Part of a small language model's weights.
Architecture: LayerNorm after each residual sum, biases, capped logits.
MLP neurons of a small language model. Each row is named by its layer, matrix (up: input weights; down: output weights) and neuron, and shows model dimensions 32-159. Each number is 128 + 32 x the weight over its row's rms, rounded and kept within 0 to 255.
After each neuron's rows, "fires in" lists the words (lower case) most often at its 100 highest values on Wikipedia text that the model never trained on.

L2.up332 [145 126 139  86  31 125 132 148 110  78 126 156  99 102 142 159 125 148 117 133 127 147 168 119 168 193 175 152 114 131 197  48 125 133 145  90 110 149 153 171 145 148  86  87 170 152 150 104 152  90 146 131 157 116 143 167 113 127  80 122 161 107 106 200 116 159 175 158 160 143 173 165 132 129 100 102  96 160 106  83 110 148  56 115  87 115 184 166 146 167 203 118 160 131 165  96  63 137 161 123 122 133  81 130 155 166 123 134  56  82 138 117  91 106  92 133 138 162 146  74 132 180 160 156 126 117 115 141]
L2.down332 [ 61 132 111 125 140 189 162 135 138 108 111 129 137  87 130 139 122 111 131 126 116 140 177 126 127 129 117 135 132  95 112 208  88 114 145 132 126 107 106 145 138 119  65 214 124 174 166 116 123 110 145  52 127 124  95  73 142 161 122  79 142 102 161 109 132 128 140 176 132 110 106  92 146 161 119 127  81 176 124 118 170 138 145 103 122 122 147 172 130  98 144 149  63 116 115 118 171 132 102 112 147 179 204  88 127  87 112 161 111 120 102 146 139 144 127  91 167 184 131 201 156 156 168 112 144 194 110 181]
fires in: "based", "early", "began", "introduced", "purchased", "narragansett"

L4.up287 [117 124  77 135 210 105  88  98 142 127 159 109  79 115  95 128 112  92 113 140 152 166 126  96 111 125 128 148  83  54 119 111 120 145  98 114  86  99 114 105 107 100 157 142 177 132  93 175 137  84 105 173 199 107 136  93 178 109 167 142 175 157 145 165 182 137 158 158 150 104 114 134 176 123 110  96 104 149 132 102 187 168 169 142 145 135  65  95 105 106 129 157 178  99 180 162  64 161  93 151 137 114 131 136 101 137  61 102 179  80 158  97 146 123 151 121 148 160 175  80 126 143 100 143  95  82 134 154]
L4.down287 [167 166 122  82 160 105 132 116 109 162  89 150 132 200 132  84 125 144  40 127  79 159  97 154 127 167 120 166 116  95  92 100 168 149 147 116 139 154 108 132 182 181  84 167 155 114 121 139 171 110 156  95 124 122 104 183 130 134  96 131 129  79 146 103  60 154 109  65 116 142  88 110 113 169 125 114 145  57 105  72  89  53 111 111  96 150 160 152 162 106 132  64 132 173 146 178 140  35  94 122 143 195  60 144 174 157 169 116  95 128 144 144 126 106 185 138 167  95 151 120  82  93 111 163 180 144 106  99]
fires in: "all", "other", "some", "southern", "allow"

L2.up154 [138 146 138 101  92 115 118 142 111 119 133 121 151 135 138 147 102 121 139 108 192 103 139 116 119  99  86 134 128  99 121 103 132 129 184 131 142 167 144 167 192 146  91 112 157 120 134  97 149  71 123 159  71 155 123 127  72 102 110  86  87 109 118 151 160 156  83 137 107 142 163 155 149  96 101 200 107 151 168 170 180 162 125 108  93 168 150 109 163  96  80 105 120 147 102 174 128 123 128 100  91 155 148 180 148 173 101 139  42 135 102 191 140 117 109 110 156 173  95 108 107 108 100 177 154 102 129 143]
L2.down154 [ 74 134 100  75 150 130 107 175 120 116 165 107 116  85 103 110 158 168 123 120 130  80 128 119 130 137 186 121 193 125  90 123 149 151 145 107 104  77 125 104  95 135 155 104 130 180 122 154 128 148 121 152 185 188 102 151 129  92 131 132 172 150 147 161 136 131 153 106 157 101 170  96 165 127 145 166 154 137  95 112 138 118 103  65 130 114 127 118 143 236 135 100 164 106 208 169 116 112 142 154 119 130 122  70 103 113 153 120 144  92 169  96 154 149  70 130 128  93 131 177 124 118 174 117 137 126 135 104]
fires in: "had", "on", "called", "won", "given", "only"

L4.up134 [102 114  55 147 183 155  69 132 177 111 152  75  93 101 122 103 130 135 150 148 116 167  69 149 148 150  86  96 125 139 130 143 136 111 130 161 152  98 126 104 131 181  91  50 195  74 128 164 104  76  75 154 166 123 130 125 118 170  85 121 129 153 172 101 117  91 136 106  89 122 156 140 207 136 105 208 148 210  91 103 100  95 153 155 181  75 101 114 154 136 132 126  81 157 141 149 146 120 114 132  84  94  79 155  27 138 130 153 115  70 142 134 159 108 122 130 141 176 127 122 148 120 124 160 120 171 123 111]
L4.down134 [156 168 134 170 138 103 170  59 101 155 119 147 127 185 148  73 118 108 167 147 136  57 139 138 150 162 117 210 172 173 152 135 167  94 219  93 147  98 158 142 113 138  25 121 143 151  98 123 131 139 168 127 147 155 115 150 137  97 129 130 127 100  71 183 192 156  73 130 140 182 146 121 154 153 183 100  93  97 140  82 105 161  47 111 165 172 117  85 157  96 144 126 151  80 150 115 147 126 103 161 166 120 112 175 104 141 163 196 124 129 128 107  64 173 120 134  98 134  70 128 118 101  95 131 114 126 166 136]
fires in: "the", "so", "software"

L3.up157 [138 110 133 152 122 108 177 142 121  61 178 135 113  79 134 111 154  16 125 104 119 123 109 163 152 108 194 131 159  77 150 129 112 110 153 152 103 123 141 136 139 147 163 134 166  92  85  89  77 110 177 163 133 177  96 155  74 191  93 134 164 115 135  90 163 131 114 168 120 173 130  84 186 169 107 117 122 144 146 170 121 103  96  99 146  66 127  96  64 175 115 157 184 152  92 175 162 146 139 110  95 159 107 153 129 166 111 134 137 131  89 147 139 142 155 143 128 141  91 150 142 166 131 135 179 116 151 104]
L3.down157 [117 121 122  49 120 125 143 113 149 159 156 166 156 126 145 128  84 195 207 146 104 139  81 152 165 113 139 151 100  74 133 145 176 122  71 133 158 125  99  98 130 119 100 141 111 143  91 156 142 173 138 130 133 156 111  97 113 123 153 132 163 163  80 163 117 139 119 103  99 193 128 139 178 134  91 149 105  74 138 102 168 128 159  99 159 126 112 147 172  95 138 107 160 108 129 129 173 144 102 119 159  91 150 125 148 130  53 131 165 154 158 104 151 148  77  98 115 142 162 111 162  87 142 139  90 171 108 161]
fires in: "later", "history", "however", "authority", "general", "former"

L3.up57 [115 161  84 121 185 132 107 146  72  65 151 162 119  59 130 150  79 110 159 126 166 140 138 213 147 127 172  70 151  89 125 126 136  83 199 140 123 129  90 165 104 151 156 164 114 135 153 116 112 162 161 172 183 132 131 146 103 150 145 126 153 159  86 116  89 162 132 119  96 156  78  82 123 164 106  88  80  86 105 103  91 102 112 142 113 111 142 171 133 140 142 109 125  66 147 136 123 124 140 102 181 132 160 114  78 167 148 213 121  81 146 216 183 129 116 116 121 160 119 134  66  71 122 128 140  98  62 131]
L3.down57 [ 91 105  91 157 119 162 140  98 173 121 145 125 136 122 122 146 132  58 140 118  45  85 140 149 104 109 161 118 156  99 125 128 118 107 132 113 175 129 124 114 112 124 119 159 159  58 171  45  84 117 108 177 118 142 100 103 126 148  79 126 167  75 131 149 182 145 182  98  87 177  86 138 134 111 135  86 207 101 180 125 110  58 136 127  78  77 139 163 146 190 165 116 127 128 153 134 132 126 127 123 110 137 138 112 157  61 124 101 149 129 171 131 162 151 136 144 115 134  96  99 136 142  67 144 119 191 110  60]
fires in: "while", "the", "prestige", "liga", "big", "tigers"

L3.up868 [127 141  81 161 106 126  81 179 139  79 120 121  93 108 156  92 139 111 155 107 118 142 133 131 121  96  32 112 125 133 139  82 153 134  80 134 169  84 125 136 102 135 128 101 144 120 179 166 103 180 153  86  89 131 135  85 139 116 125 190 108 131 167 199  93 116 118 154 175 164 107 125 158 219 137 110 120 168 119 135 131 191 125 162 124 167  98  30 149 164 130 141 142 193 103 149 114 116 158  97  90 113  76  71 107  86 145 123  84  97 124 132 135 121 140  75 104 151 116 123 136 104 153 136 127  99 130 135]
L3.down868 [155 123 142 149 151 128 174 133 134 169 138 193 102  79 119 118  91 136  87 134 151  72  83 111 158 108 149 146 161 129  91 174 117 100 167  77 120 143 166  84 145 135 156 160 118 167 134  83 128 125  95  91 144 107 171  96 228 142 114 160 109 175 136 119 148 129  89 120 148 101 101 140 117 144 109  76 163 136 119 135 165 142  94 189 156 132  99 178 125 102  85 120 131 124 118 160  91 164 171 113 124 137 121 149  34 100 136 149 188 145 137 130 110 142 175 102  48 153 132 143 143 102 169 124 126 166 191 100]
fires in: "with", "every", "some", "many", "several", "are"

L4.up275 [135 122 104  75 134 170  51 162 100 168 149 197 113 159 135 152 120 155 103 162 111 131 145  86 157  87 124 155 119 177  94 125 112 100 128 110  57 124 154 132 151 124 164 117 178 173 172  95 105 107 127 167 136  94 107 116 155 178  87 130 107  49 104 161  75 115 135 158 113 144 117 153 133 131 148  97  70  82 124 186 143 105 140 105 118 160 224 121 137 137 151  74 177 202 162 147  59 110 162 164 126 157 160 100 111  81 153 168 124 146 173 107 139 151  82 161 111 117 102 161 185  33  83 106 147  96 108 130]
L4.down275 [109 170 138  89 165 148 133 137 109 123 159 149 153 161 101 103  56 101 157  95 132 120  99 118  70 108 131  85 118 143 176 193 213 101 112  81 119  89 132 204  92 114 124  86  73 136 121 113 123 173 163 103 163 183 197 172 150 147 138  97 162 135 116 139 168 143 134 167 118 145 132 160 166 168 136 137 163 189  73 102 128 123 143 114  85 127 111 102 151  53 125  50  83  89  87 143 132 150 137 130 132 142 204 167 142  56 149 169 136 107 118 136 166  89 162 102 118 115 140  53 110 133 122 101 160 156 151  86]
fires in: "two", "with", "one", "three", "four", "by"

L3.up104 [122 168  89 197 197 125 108 151 134 120 109 108 148  90 139 144 123 111 122 111 133 155 111 126 122 127 162 130 105 100  62 107 130 103 129 156 143 141 100 113 150 120  74 174 147 101 160 115 109 110  99 168 160 114 112  87 121 213  90 142 179 141 104 153 127 130  96  83 191 161 113 152 110 148  93 127  98  58 116 126 101  95  82 100 104 125  91 192 144 148 147 149 163 137 150 134 115  77 142 144 155 100 158  98 153  96 188 145 166 103 126 106 116 158  92 129 136 131  91 208 145  88 111 171 177  99 113 105]
L3.down104 [132 136 191  77 159 133 152 148 141 185 118 147 112 180 111 166 176 121  74  67 109  88 103 133  95 174 104 117 127 125 116 115  90 143 117 115 164 171 185 138 140 101  64 154 182 124 151 182 131 186 203 140  89 103 110 151 133 126  85 104 111 121 123 153  67 147 113 161 102  86 111  52 117 138 113 101 110 114  92 150 163 124 161 206 158  63  86 135  56 119 108 141 148 130 137 117 127 130 165 137 109 155 149 123 121  69 142 164 151 140 137 116 125  72 120 114 129 170 108 132 160 122 131 161 183 161 160  38]
fires in: "by", "spanish", "s"

L7.up387 [136  95 147 197 143 121 171 103 106  85 115  97  88 149 136 106 134 113 138 138  95 115  97 108 162 156 144  97  90 111  84 202 123 120  89 123 140 122  73 103 135 120 203 142 115  80 181 175 123 121 142 200 116 146 119  77 165 180 146 168 153 143  97  87 145 128 173 182 163 134 118 124 104 126 132 137 141 109 106 108 152 154 145 115 104 144 107 196 176 122 131 182 137 205 190 168 110 124  99  63 101 152 133 102 100  81  59 170 136 176  96 132 116  65 146 100 128 148 115 117 121  88 121 141 190 165 117 178]
L7.down387 [142 180 159 162  79 125 157 146 129 147 157 117 166 155 117 160  81 117 160 121 126 118 101 106 102  98 147 157 126 141 130 159 125 134 113 154 129 127 136 177 105 120 174 136 139 151  86  73  89 112 145  97 154 117  84 114 165 142 151  81 105  89  91 133 173 132 123  81  83 141 100 165  79 144 108 151 125 105 104 138 118 111 186 110 110 142 135 127 197 130 176 111 105 104  64  93 149  93 197 169  74 121 170 103 111 141  64 175 148 161  86 106 128  87  79 166 136  76 158 114 132 114 172 152 186  95  35 117]
fires in: "by", "after", "before", "never"